config.yaml
num_attention_heads: 4
head_dim: 128
hidden_act: "geglu"
norm_place: "pre"
qk_norm: false
parallel_block: false
init_std_qkv: 0.0298
init_std_down: 0.00342
optimizer: "adam_variant"
final_lr_fraction: 0.05
max_seq_len: 512
max_steps: 7866
MLP neurons of a small language model. Each row is named by its layer, matrix (gate and up: input weights; down: output weights) and neuron, and shows model dimensions 208-399. Each number is 500 + 25 x the weight over its row's rms, rounded and kept within 0 to 999. Numbers have three digits each. A neuron's up and down rows have the sign that makes its largest values positive.
Before each neuron's rows, "fires after" lists the tokens most often just before its 100 highest values on Wikipedia text that the model never trained on; "fires before" lists the tokens most often just after its 100 highest values on Wikipedia text that the model never trained on.

fires after: ":", " |", " 1", " 4", " 2", "15"
fires before: " |", ":", ".", ","
L4.gate868:497543514457455461487501498509505513468489503485525472515500488472487521487488470487490523507511521554522518531509475509502492516505507445508527472486518489486502489500498508464511478496502511483510470525522490499454487480485488513468507506502498481478517516520517542480516436503535535537484494465546490525492451497495479438500538505502533510517521509559467448519523483461477458537513519529489512582496551495489496506526473499486483518516488486492508494470510517487504487461517499523474495484564528494462467465521525483500504469501489517511490536462515484518552525536464507465
L4.up868:538521507526453469453507512532555526532522472503494500527466459528432451515512550499493494459476556551522496480508506496509497523548504520477526493462491503525479527473517531441488503504489475473521468517513493532485516461449499488500505482512479528512538490558472503471507438466512492519530484478547529531502452505504502475533531484504494479456501510500489496470490460495494472504502513499534527539538530469489484516470501508517510469527499503495498516492492485505506467509479451518466551491507507473455524490519484474520504489489484502495506508494472534519524525525499490485
L4.down868:499519474513462475510491543509549501531492499463535519501509510501467499490524505476506456532466542484531485513555516504470470505540492484492503454507451496498528502469556538509457502490540475503513438576500480491502479502497505447502514475498520519484543454491472496503480464486488521487502510512524542512471503482468491498536500481489505502485490507491462496492475479458521484522491449514499530531505561470520492474503506487493424493532529463508513525526502497510504538498496480490514505529498527465456618519442480453478515489521491496510493502486535536504515535513510474483

fires after: " |"
fires before: " |"
L6.gate194:530512490460516479493528527514485507526469476528449544516478492521451497464502529485498493504504508488513490491470490499532479519473485517488465498497489523493491525511522550496493452496462434518497497478500446520517474514513494498499460521491515519524508523453510503495554502475487520527482486520455503486557531497507487425566476507501466470494488501465493484468532500527490517486508494463499466474517500507472459460490483480480512508539492512525467499519556521501488447520493468508514494433509530501505466475468521535467490547493486506498503486551501481477490516534480496506
L6.up194:511558542483509520490505517439476530489475488474500511487542500479478507550474493504523495514505512520497505497507501492530491510500488509520496486522501520480476501503468484500516479521515494512481454485479477474495499511482480472469523507451458510517541568501534503510488529460464494525474525538510499515514532496514499511494496553502481490461482529481493489520532508499516450511518473550500460519531530505496503511515511467492497469518509515539489481490494495514520466490477481464500541504539519503534510480466447515519522483477453510487446483460459484542506473473534544538
L6.down194:481512499507469515504495505459507526525477469472525452522466504563500491545459452465496484483499512541470500494469517505510482494512469517500490535508510520527446489506510447515494465479522474493513451553463486473515525510532479496519524462519479475489451430499527485503480464442498461481494541484530500500508497500496482506538538522495511449464535491496523475512523512474491479498495533536522539492468489489513478522529507531492540510508473486540458514478477479493507491529491561453478477495512506532500484442479481465497478528502506493537462512484513484487478484449501504476

fires after: " |", " H", "|", " Football", ";", "hal"
fires before: " |", " Nacional", ";", " I"
L3.gate438:513519446503509501543488530519470505506550535452499441537470485510503521519480498464512514474509550562484501570480518460530498525497531492546475536497548494510477513534467495469445492530444492518496504528467472545483489462500521536470521473488470499501527515475536537512532494476508486525491468471469491435492512503502468481465492526524517539516502484471452523485469531455509507488491512547498471507523525482503483477528472495491535487507473495470478481493526572503500509494488500488511444463546509483517425483512535470519485483507488515506498505481520470495517516513498509474
L3.up438:496494493520523520500473510512528507485540517482450502533469511498499497536490519505521506498507544577473528543479496491550530516454528494534501468488545498472495488533478508475470453508473490512504522523536513526476503446503524517461478476508490533524502492505543521503495491478476518510513494478491485498469512489485466465503503497506525513502475480486491491466477541509468484542461492501469491489526538505534501463505471514470519486450495512470521453506496526528484538517488516493492489476558495471478489478518529455521490466537434520490483505500527450502510513513510478487
L3.down438:497488572487524524490499518477502477536506481491470511512496492503503528517478512511511479495473501501546541500513501489474483472490498466489504512524488495491541526505507466547577507524492505532514485553549530484535522529502511507512539504508540507525472462493484505504489537494437492482543522479486502549502465540490529509535529486491538442489520511538466494517484464514495525510482490465485519517476450493491535497543529503469356527503530479515550516516492476534484580500489462527509539492505513507522700527450495519495502503494500525494487515500525524491470480512525479479

fires after: " 4", " 5", " 8", " 9", " ", " 2"
fires before: " |", " males"
L3.gate615:487504471512494501481512506512473551491487490517536516505472432496466499525500512524493495511510494469488533471458529457513456530490479506496522468463482482493463511477551511477498527532494520494477525479526527510517561471548473466494470549511471512497491515495485472449501502489506530505479512438478522467514530512496440508490520541523500496490466473487514505492511484527469502506485506511478488454543480475544513504503509495487498470487551519511497481516497533527499498450472527490463527506490499485472480520540531499505532474482482474529505513450500476508494518444502467467
L3.up615:520529477473531498525566469517493503490482548480545539537469488516472527510475544499497501504525511502507443533472523491494521508460486504482540486488475495461486488510490482493492533541532541550483560492455542512510495499494499487480482484503506473495487506481516510526544504445524555463507540462511473506532493486502454472508539521512499505519495487498512439508526518519450493503492494494514502549523479495523505497481486510506524466475492512513498489523475526520497513487517518500471515519497545471529460511529510480529504451521495488475511479476500529462495507492480473495
L3.down615:479494463531497529450504508508512521509468505519539484529487469475489500522475545522454503533494472488530542509506533467531453502517503499532566464479495485521478500486526491474506520511504502490546497546533478512506501509561486463515494558532577511492499549502469485480482511478491509518509476463489507487477518498474494502502521506493547491492491490482534538517528492546468506526507466537490466475498495469529500518482520497455414496474532481520521479499493518471514520454533465475491499501522482489517603512509548504519520485472512506515494526471508506498543497491511506485

fires after: "|", "\n", " first", " Gold"
fires before: " |", "=", " –", " medal", "s"
L8.gate56:509458508515526495527483542528504511494495509494525487498486506459539444534465497500464512540496482499470476530503492476499470525437513498530493506505507458538488493503487504518471485457514511497534506512513484504508468475491516512463517478466470481449480463491544454524543503510509534458487545494474492449490537482520489516523468456509484465494473514502449479505490554500530494484492496471503502495489494502494492478544459499528521488486462543457483517500521509520505500496534492494515496478513524470513477454503516492529474461505492481441528491522542495464550496504509539495
L8.up56:513496511500461524461499480522513530553505468481521488506491513531534494507499504484516500483479470509510467526431544508537492496509539488469476526469505461494484542473491516531472518485497506504515514505538527475492502548529518491555461524505539467480498486502458490501525493535472474523509519514514472507467480486483507515478515509517473489487481493487561521515494483529568507466497524508528467485482506514509517492485515513522477507473467473502486520493540514498531520513526505495481489516516466488496510546539524536463481512490456488449488529484523477544492499543493486528
L8.down56:474511511508468519535464504477512495501540502486483490473504482471486478511531496529540493508488488498539498486474493483542472499499492472512544515492501461484515527518479499488498471483554480470480488504504534543512491505519556530509534481557426547506510513520413503516525517501491484511498506475493546550481511524518512525458513504462498476475483536495491493458535488500520465505493498466518496473510524481461498510508467542507499540531509484506479515507468479505484500485500496487490455500511501491506449473462437476490516460508456483522472496471482515523549510531516515500

fires after: " |", " of"
fires before: " |", " (3", ",", " m"
L2.gate920:508536518463537461487500515451540547443485546511509548524534452495485467538480511522477502504479516479517504516490502428508483523482527483494528486483490518529519505515471487497496479529538523488493495498501515501483493477461515458482529518475508522499511528513522532509489538500532478459473484455487487508532464514503495482510504435524506471492483511453486452481529541491472520526518499461528498505498470536503538463491475525501495447471469527527466528550531494482542447483508525542502464519498512509487488507507536496512467485522501489489492558496508494507507473466517503478
L2.up920:523538468500530490520527493441498514491516510509475534485515491495517503540466473506468491496505504523501549503508483434544495491491520471499514480459499503492529499516492501516515471508535527528518514501456515500506486495468500472482519519445481529497499518528545514500450531488487491474464537450459447477477498529503482502546526464516540497487474507499499449472531559506450517502506487477500521515510470554544479475467474481493503462483466523503491529509499484486554460514528487529486513494487529495529508498468519499505482511494540481490522537492499492510510507470527493443
L2.down920:516533476503524506490515504486513510479474515510473525535513480483531482519452477519460485523467492502507524518522500463528464491527499454496508467485468478518504496483482511511515514529568503496528498541486485501513511503475523439483521501473600491498511564511522541531476518498480514498469521474479458506463494501495542475501552457496505488474462513461526506497525498525480514555480471482530489490513503524551550457498491467456388512484462495523487541524520475494523493497520487491494528520506503498544616510482533497533483493517498488496494541468544498527513487497521503453

fires after: " |", ":", " 4", " ("
fires before: " |", ");", ".", ":"
L6.gate1214:505479566453509469462521529529559508475523507537521438516512496534468490481466500532517531500492499497524448486455480511508501552510516454506490472497525491527469487491521499474485448449465497497461477496533495505480506512468503504475504487521491491451463550490524495480548443483527498487507484494494482456552440526482472475462514513496477509465507493461452489488511519493513501523532546539469513509513513462487533499450480497534504485525519539438506480497505518486495475495501525462496531544531524513542478496532493488494489510534505516486510539479512477492505499527484497498
L6.up1214:528537503489526488472523535522530493489507494491525450557482466503463487496497485472509502526487508465519498482480490520493470534533515491478517482498525441513450530486535482454487495457474457514466512474511486516476515517529506520526460510534545503485472512512528515485562484545539480513528490511497472476506501489466507504475499506497492527503520472454502509499485466475496509490491503557459501481521501475533503521494529496509506483486512485499488453524501508497491498516520521524472512500568497530535498426510454474507511460539502528485517546444511479484493449530490533488
L6.down1214:508483486516524504482480529507514500497488482522482484514475529514510454468530490518488481531448484470529519470526501511525477501552483487476517479512502504503470507443531474519474476490496481501489497543540465474498514511541461495485501533527517496484465552489481534494513472516519523492508480509504503524521512500542530481487459487515575536541541529471485510477480497514494511500500491483464471528497518477532484530488535523457498540536519426501491525526531475465478545532472493507503512504514506487504476504525485464514522479478538498487438542521499522516535505485504499474

fires after: ".", " 20"
fires before: " |"
L6.gate967:478492468527528480495479525491477533515509506550507442502465524478454521469506519457470506520509508500520506516521537475492459500474538531507490454478501476482524500509447499502491471490483513466462485485520490515460497462459460488461516475484500494502567525463503537503527507473511528439484537454458511478521496482488480478501473478521505509519529559479464489501510500506520495551509523514480453454540504504516495513472478467505538508502482492509482504511535503523495494456504489492534520508537506500531463480502489493477468466517521478491523498511505477477502517496512450503
L6.up967:474474499514523478506498527473499507542515485503514475511468484454466503524461487515503509513489500472528469497536501464507489468514529514499470456492499478498480474444451518524508476503539473470484442452521477482446537472483505484557468504519506523512544535469471468514520514500499557499505520508504513471508517497505506509498521544493519513466509516507496472540510497490509501498472485562479469506517503458470442538486527460489492487464462461495486487487542561510516532436476491533521500498511516463509506481511498490497476493496537526533479494480486510487484482482447509494
L6.down967:485487541501469535487468533476485464549537476473470516500485533518493491505499460516498455503490525524513459469503454469501504475549489489465476476514488488517501520514472547518543482524558468510493439600490505507555527532494478482519513500559551475519547502518509501516502517490508502498505507534541478467447507476504505568521555487496533505483519493522507473506512527494500449493454506507504506533535492482490462506544542526487414518486520512502493512458486527490499508531546468514509496501506480485475579518451490502494526482471514532500525482491480510500521486508506536513

fires after: " 4", ":", " 1", " 2", " tri", "15"
fires before: " |", ".", ":", "\n", "ion"
L3.gate947:495483528526498509537486485484512498490477489493479508544492511451538506501454510510513509541506504503523504477510510507473493516544518483510501483504513498489497476500507493507519490477514563477457500482499531530532443451486458470511463509544476479511495511472486492460511475515490514521555530535534501527462492499501485505466473456467496516470505486517491436492509483506493518509515510484533487497505529510528494464534506493549512500467499511487527502472505485491454490462545482491525497512531502441510479519546486506519472488503487529468457485477478494427512491456495527485
L3.up947:531542480491495520459474495448512532444475511492521458489512532503482520511476459539514488500528517440499462532496539485522465543544520481496480487502505496475427535497489489488441525475518427468540505485507486485506506494518487488476511450488460503471525500513510526492520475491486545486540517545504494529509421492536499461460496492513464496482472479485471544510514506488546470486513470502532477524513509516527520506510478528484497489526513462484505471498502508522477477496490490496510509495564520532486478509517532497497504482505535499455464494500458543493488482516481529491
L3.down947:512522513510523455510461516513524490514515548529484514486491471474473529495547508494460520534467453467522514503550529482519455515498489490503518499505467521496509509473503548488482498538510527479533478540485480507526506514518486505485494536530530482494481509536504479523507523517511492502481512422528520485494465476457505509520503497473505523523522479566510486499490481497522495491525495524512515475516499509509533473543519490502466506473516487492525515494465491515509511508474524482512507541521472445529524499473522506493489456507527522541529493544521509464495492501486496435

fires after: " |", " Stadium", "\n"
fires before: " |", " Carbon"
L8.gate123:549508469498493471519539504541454498480509463458507525481499477531518535481497512488488534481504524505492477483477471512563465509488517461523459482456478521472461547528443554511431516442511494462494519471506507538524486503479485512487496503487469487490520530505489509523505473488511515480483473484460472477518504504494482489460506489527467470496482513502500449509552507466523510477484545570508471481523481514513528487522471503526511484487485515516460520509503508526527474535524512518513515494489487491492479486513495502460488514510531463476447483515492499505480484485479512497
L8.up123:509506481478518505501527531489508504540482486490479515526496494541509507515497529551478470491545511473507484503519507506537501463502517521506454514455474490518506500489461507482485508478481477511489531482462490487491514535498497472453511526474466520471483518544499508563514472516517520519486507493448487476515472505479473515472499500482481459460520492488524473502508475489518476520434508524505549524541515526506490484492517510524504509480498442497501525484534509537527461451537487484505532539523484480468524483518509475444497529493518554486511490504490466499454538463487535508
L8.down123:493496504498524480508543475506546510500486514521507517462487487530492469526515495495497496485492467487473504492502474485521470504524488476521502544509525469528508501421492477501513527523509495520527496552423513518490511525524491495465478507524512498502482489514459497477494477487431483503464491509501490469544489527530497515479496482493514526485519515492517538528508534500482477505481455513461531526493503510472463457462476537503509521529529466455461496480517510541494467480527471478475508486473470503492628493488473472496514485499501514519511499517498457494489496441497508519

fires after: "\n", "|---|", "|---|---|", "|", "---|---|---|---|", "|---|---|---|"
fires before: "\n", "---|---|---|---|"
L6.gate267:449457492528510448515483519468480488436514511503483493509494502498487527457493548499494476503505467539467435509488457511553479512509501504506461529465527498519529501536512498540482526479497525504515460480507459495484499453512502498517527496454525540498494490520518490488509499473498532502533504526468524492504507510510500495516496472526500462507470435491498489473493521503542478484482533515532473517484479514470503491497467463472518477527503488485468470519482447480500474496528510529499529525557513458454502520540501514515493498457531458497512542521479475490481499481454490464
L6.up267:472513469454487471498447536458504494515500487518462507474450489471511492471464537455509488523505457502446501543502482498508475511473482510488489534521530494496490517491484477524506494517545458526502438504502466521493515495506507544499498482476469515509507511533529485472539534511520544514498499564487495506497494489481536459487521496509536512539473482481457486481449510514518446520511475504484513471496480503478476548479484512516467504494513472527467485467501504503486523511502517539505474480525469560535512481502492492504527512505479509508474515544499515496493499476489517485
L6.down267:515454543536523511462478484531505485515487461497448531536546566483513479505487512470515527526505500504489491497535477522526511502503518479503517468507483501518501489511466490499505474460505482508531485552493480509476509518468459503538461508472521508496535472523531482481507479508499481514520469486518532518511520462474524491491506507505484479543503535490494533495454501494487523532522504483475481504515522477528511511504493495539528472518570496497512485480484499489476482458472494482506527463495467513497442508514494470533505481494486477507526511487525513514518489470497511489

fires after: "|"
fires before: " |", "FIVB"
L6.gate55:444495506513470493515504539477471499511500532505553502526517469517479473486504476515489506518499487532505482500500504498502491520518560551488492495474480546511489491496501483502474479506503491499463442525548518489469504500543527525499558545492484493493493505470501516480496536547531496526473532522438500480481412511501492490482500476502478492479482526479486499472509510456519516546552513495531472504520454488476541494516477472459488522483496522519528547503495473545523526517515512487510466470527480469479492506524498498536440463465526463498474532472533512495483515462539469452
L6.up55:526540450516501493466508496437471476513540530453538496492495463502485516520509479480478501489501480507496498499523497493462498504497530505515486470500528503471463530480496512538497510521489513534525459472464518520510460479517507476516542508474482481481508521506527520499489528496538528503508510536464513534533481506512485485511486533491503520455533558488508505563477508480482505502522489567528495522531508500520503490461467492540522483498481529453444512494498511506507472490478544520527555498530517512458497493499531496491471502474457479517463504488476501480493475528504503524
L6.down55:530467515494511492502470524492478502505476529544494532504495504496476523490468492498558469469483477484463487478458512552476482498480505533551491492502511518441491518515521503481520516538512483480518527562508483509523466517487519474466519492531475496522499452510526503521527491517507484523443492550540507494470457547511500480503513523498520497501511556499480473493510508479531523533457499506479540500527487515497553503500492480476527494515501481534502486447468476466528509478521491525485485531506483482505523506523468465523502478503491514507506514503484491546528533504462480483

fires after: " |", " ", " +", " 9", " 1", " 8"
fires before: " |", " m"
L3.gate864:480534504522500478466538494457529502455503524522524531496482490487493511500491534504457508547512529511535462551482493453518491541485501460460539464465511484514467536518499528473480475527558549510465524484441514530505529541495502490503523502536495493539500533503496501511498480458523526465484488479493493530500507497471502464475575497515533481494474503502519483504558520505461494467473537486512466520535505531538545521525468498490488466471485459517501501557475507507485498466498502558489478500518549523463495517520532468552516489465488464511520542484449501514533488482482509513
L3.up864:483507498527527481490484485462517516490512514507519516496492485522486516493503538501470488553492511546518493516449484440536473537474516466481519480441501504513475525506491514483510494532525528477477509467479502514482495507504518472521501531555500482528510561496509523483477511454530539446453479457474449480485509515498499430489549490544534502497495501492505450498549517488490491491477518492528458534539520514549526494549490498531483476487455469524449537534484501521501506452466504503487515506536529458468501506543530503534547507498469471519530519483466550477552473505496506505
L3.down864:497537498514489507486518510494507502494483485518530493536509507504497514531494517499418448537475503495537507510513512476517481478500477483521536455462472470505474492468482476475521519529537491527518514582497485466523498501509513426523513544518604507505538546530463512497481536493498508486489509479489460475491515520479508439495557510494501513484487508484532496524542503514453505530500450515525454512532534491538525453518520476487402529504482504522479544484481520507510516434525482470497526532524521488513601515518531489529520488504517509531517536472523512513515482494507525498

fires after: " |", "."
fires before: " |", "\n"
L8.gate901:487520482552514460504507479490493536472521498529503482488449454529487487518500559477491490486494513478515511550479495504549479543505514499501490523514544466481483498507481484479529471508495529461460520518531534556492510503506500506471504461458505476494523513495526494472494493476518484500518505470478471505466490514485485510477549545465490493453497560509471481496509535495483485495526528496497509453558512510510558494481454439496544440477499544495461504507493532500504465482464495500488488501536556510517464510492501457468479452522489474502507489488470484488474508480549502464
L8.up901:490491475551524485516478498488513524496524527504479490483479482464505520510478491482499491452500497506502528512521499500559493512500495492522495473494511469476495531498490491514490475519528475489507516540508524499483456514524509486490506543476537504440516495489551476508489510459477501480513499512499505497463480504525504478501520519489474535430531523539490505500527491544494469520545500494484490487491501457505527480506488496552513472471492539486515509508508515494490508436522548492535510523512504488477485484473478503501493486509536463517466451468479490460504474472525519509
L8.down901:514486512552487513502538514497503473513519504518498510481519486525504517553472508515465443496497508492506501518515507444510503506518498477489481499528465525507510519494502484489467509475536475500524523498491525490515468525495530468507478513508469464430490478503492506508466517486446501527519488521442494480504524509469505505480498461472512508451506474491503511491487515497462447535480481500487488478481491469501533492499496507499474517497495487504514478483557476495473523472520493533544491541489495478503543492554520477523508508475513513531470506493523496463516473514505495482

fires after: " |", ","
fires before: " |", "'", ".", ";", "th"
L2.gate309:457500464499464491501478488484509533508499525486487512515553518486466523519501496517524514515499493457533475504474478508518475515530497453492489510479563465577514493539539525509468539498470497477478537489512468505511538475528538509485481516525520490462441502514492519515495501496520481494543485481496501483554441571446495500490484496502551510476525517466474495437494508488462496478541556480505464516484562492508533511496490564495485531457514514455493476493521480477487515482523486506483482518543523514518502537535490534509464542503496497461524517492487509510496494510508514526
L2.up309:521522466495444473530509489480507483488450485534488514521473506530496512501466493482516523484510490478469488533473519496556524517509507439475482491502520509547453496521528543537500506483431462475494535481487445521511510448521512508512507478511495514504444478499484544536513510542474474447464466539484496487546501499482503492490458491497545546533509498491488503456519506461496499441536516511548477500491556476511462494479500506500466550450500518499520487451473513494505529487542489488462478512527473518554479494489482493530511548531522493475498482475482521512457505426528497534
L2.down309:500500501489496508475466462485516480473482472509520526510466500454496491498502477461439496501460454438516464467512455532512491491505473479468487486474528457536481556529559477514484539478472499481498484626536462483501509501544491504489484531560589500499460533503482476506488468524488454476518488522533486494498516474502520474499473531479539510518516526495459492518476515501517479482462508511549450531499526521518538520496526523488473509458488459496516487513497475501485534505508492496529493522505471479534569499552498512523502520475509463501474492496495531489523469492510515521

fires after: "|", "In", " December"
fires before: " |", "."
L2.gate1174:478472516501510474543478542500506501487503489585559475504486486534503500461494495484473477488523512484499499470531517475511478488473511498485464496510472511510501475473496490494447499495479522546502509490492504516511487551484518476496502514503502448499529505497486522494532471481524502510493517458480498518529520508548461484474492469486495425500482478535455556486506498430474513516479504451523506491459528525492525492530513446514490501495498517445481546486507501520493474457494487493498478509514517488494477490495480528465485528526538480488505498511505519538534506505505514493
L2.up1174:507548536518471520469460552495513504499490506518524479498472478455493520490501534508487530527506485503515489435521515508487547512521484491482544497504485449499514514533506492533438496516501535541530469492514520502491516477513471497463534491492533505503480504517473510528509504482518464500464482480515472531470485491511506511561478482475532512480500564479505489529478486501501496498491511482495532491527506504537539447502483501493530543496503539466506478449510475515478484491468474507532493503491488532507522488547515550451466499503452532463473515524551485453520530522540500474
L2.down1174:539509499511514511526511510478494430490492514505514546481474510505503487510489507479472514518476496484487518494484467480495531535500484469501562485533470472534475526524505494469530546462504508473476452549493483483501524487515463536498496498527621504495490520521520502530508519479503476536526449477493520484426476473485519490540459484505522525517499536495492529534516476538510496496512513518458506508545515506511468559487472491518539493482510433479490485528556527497505559490496496490481484478487487488494550512506463497505535511480474500475462502509542524440525475464477497503

fires after: " |"
fires before: " |"
L3.gate954:509526482502510480484547518499486526525513498494457484500487480484446500460492451517491499491497520518532476523476555528521470511515529514489522500476481500516514497565507538494466528466467501491493462500487485538457510450549487543436491535519481484506460524516552511488478493471508474476486502547457521470501572499504456490473475471493460484509512498513505477504507509481534522488499530507472440509464544488488525498502519516528495505503491501472473483478488501462483487507513500522503536513514502524496502467536485523499517480536498484511499503512438471460488487496506513504
L3.up954:508506488532466471518538460503444493500506487466485536502491475513520493474487523489490512467522524484480495548518519494507488475500519473519470525485462504516504491546517503502507496472447488494477501481457505501484459447503483462466513538485510521517478502505507502528479522564482451481501439508470525453542493497496490506536507500531512528425466513489565488500458546451492479491500525523487514486511510465495523512495491519478525497525448539509509478489518513488471490479512514489495484539486473479527487481550521421552501515501458494466499487470463472459503490520484578509
L3.down954:466501580504486513498478517506486534521535495511521471513523483561506515511508454510524448484485487545497463451496521524537510541491482498480553492484533496528512518488477486559526500502517487481528464529562518503513508502536504521504502526512536463482500455483450521505474482484538454469563516503520497525462530514486465439477502517484479492506471510445496477486521514446503481547481476498492473505439491500506487463513527517496457439470542508502514488515478533496508520514495488489507503515477514484506543466492471515556493457510495500497457515512519524531510477493500482518

fires after: " |", "|"
fires before: " |"
L6.gate1131:502512497557468465519483505519490487442495484505458491462494459511494525517512526497489521513541490506490487491493501506514513555481507487519502562511522464515514501503524515461453469462505531453435487480473491510489473505478493495493504475463477482444476553466516479496464497478504485518508506515469462477513531510522505512410479488494519526517510498493483485500474508525529515526500499510529502463531519495464518503489469488540541494515484528479522494480477475494518455472536509509463527533553530483500498520539492524474471561479519460510461478528488478492542470501511540485
L6.up1131:462523525499545531488501519460522469523538512469512495502503468474503474526483442487470480470524521547487493536517476526465484507453499532513490509516490543525524498495482463534502461564481458499514527486519538521533476490476486473484501504483493498485496524511523474528535498484510516474532519485518498528497532540511481479493528469479506486509508518514485515530520512461441475492496493506492523451521503478530526513462483473504515477500504463495530525492475521500487484500494514523471522467493504520535491484493570455554535474518518543530508519514452513515461509493511523483
L6.down1131:465513487509499515506489510525529530492495502530497469530518493468483484540497458508477482509486469538515503520487531518493521498463508466499504513503486446471504541526535488489485520496519477499500511505460553523548500466501514499445444534488541483508452502501494477512438485491444533501482524507495511503464475507431492499532524524513520493546522508534457507491544496452465496510531448492483495471479520495476491544489499500502494493490464474476480510507530496515516477467523528513521513458490482460509475467510491430504495505531533496463484531488482517493497526475552486483

fires after: "\n", "|---|", "|---|---|", "|", "|---|---|---|"
fires before: "\n", "---|---|---|---|"
L2.gate812:466490515532507485506477530502511549495477544526454510490488492510541515510478540505518479480465527548503484488484455475529474468486493459522474506479483502479502502518493475499481474480484522524498524489503499515507501505474491512513486535496495509472523472465533506490528493464484523511505501452510509476491507481486483508498512492505486467493489495506477510480458533500543463509527504428497476480496481500470487512486501488524518458480506539484529493491507445532501498441477537489486505469515480429458470452525500476468452515449496499551505478485531478444527492503451519500
L2.up812:484445518466501477470483547517536549464512551495508533477476486475498511449442528518516531460504547519518491498500489518464476483496494500494464539497483508469482512518476473505552527451488465532505501480524475533506502475481496552528460518489501531470496442530545516497541463529506530446511515511490451502487500479487464515566498477503481484541514503500492504502475508450541451515518488471508535486489463499492473473478481496492542465506492494558527466491485511502503482487497542522512500517522458495486490498500490481500488487514457494553498465488496471486480497506499474488
L2.down812:495473489491505492478463535518528518500489506497470513474461493462513508474460539506513503489502478523482506485500477523477486420537475454515453485528488507505479521552503498514548519487528480553546474459507479507496527477522489528513462526511512497500482443501540504503489451469456505482516489540519515482488525508473538509477510495533483512547485493529456499490483525498541474517507460437482498489516450481502473510472505512492490488497516497516527476486516470510488501496491487516519475500486459466500514448457467487497487470494483483530526497489512468529494445505467506487

fires after: "|", " |", "-"
fires before: " |", ":"
L3.gate1158:535518509490471496517511457517497537468532501494507497482503506432524502485480539496481500504501509505500512456519463454494519516485519500508531500472484502516465517511548487524459505508460484477504469482482526458512479543497532550495506511498483486524497510486478488450533505492483529467493477468496497501490502505463471498458493520506492468437490485523464539500498529522534534497443522458524505510504488516469498516506492483472519475525511510466529494475489494503497498466530502489512508500512574498506500504474489516493492525455517516477500480535546492461510536502534465495
L3.up1158:491522492492516493490497481493514485461491561476550476485538541531515529511475511529503531504552501517520525504481569475509458489495519525531526498443496517455541474485476504530500464489537467494488494497504514493489506478525508515511548507482508510513517559450533520488454487486500492499517488483552508471473485534472516515491502548488499466483509489496517468532479521534501538518514473501508504506479499532492521528480514503481531526513514512490486522442515478515527504486460502496520497521521467487503500516489521538500473502542501497478475499495437497528509545480488497479
L3.down1158:448481491504515489528492468476501482467502486464509549488494435517487496521516515468532521471482500481491542517540528458532497512450498534513560466476546488498488500523461475473478494470495541498528505494443517538472482476508482538438464507526478514520466508453510520517512501488519459503480534506494524489505499482482519490512504482486491519505524526516530471526515497490501537499501509486462523475461477459492541518531521521524583490502527483487502481532490448525481514499513503502526500471470527511534476491533486454513502479489498495507505513585536553464516498473468474490

fires after: "|", " in"
fires before: " |", " votes", "\n"
L2.gate898:489445460522493468477450489512499527480510490540508476528492488537531498504487541484514482464544501545508552482506442454511506532494506503465519490508516517494509517541507484517480463525475525536471524518506485493480515500474512519500478476505491479510518470508518519463486478482484491469516475503476522455510514477463495534527483479505493477477463514499448505506488495495516476506505486481491527483515539523529511512522470537521498476535504505492492542519518473496510539458474537526520494493486491451522490460529497502485497525498511515511532471467530488501497514481522475487
L2.up898:488522538503533492478467434508525456506516464507534499536504483454499505511458533465549554466459518479483496516508504471457524515483505514510547471508538456521531485515483458485505506527485496530475512540561531447522485529458521519495527473500490528514485500537482485493525528548518495466488489494482512533476512497518513503526494507453526490514523526509496514489485547475535532510516475537486494510481498551526494533534500525490519505493518530526510517509473468512505492489486537476504513480482481533515505517500503513507518490496501564451537516488495517471462501472483524464
L2.down898:508487479541518505487507508501482508501537504494474493498485483520520479539438525451588525468520491536473537467456501493509511471492513492508515449448532530469517473521493476445455504499527541533501509479471496470449514526494503512492508480494500533490502500516497501447476520493492464545454512483512468464507499481470507522508519511477507522527474513486519507479490502501544510517523485528479484530498494506489515575507480506517528505518485496515510512548448476524515509494502498494492507509485490517515452517530510489498493490523515502476475518483512495488525488464468502479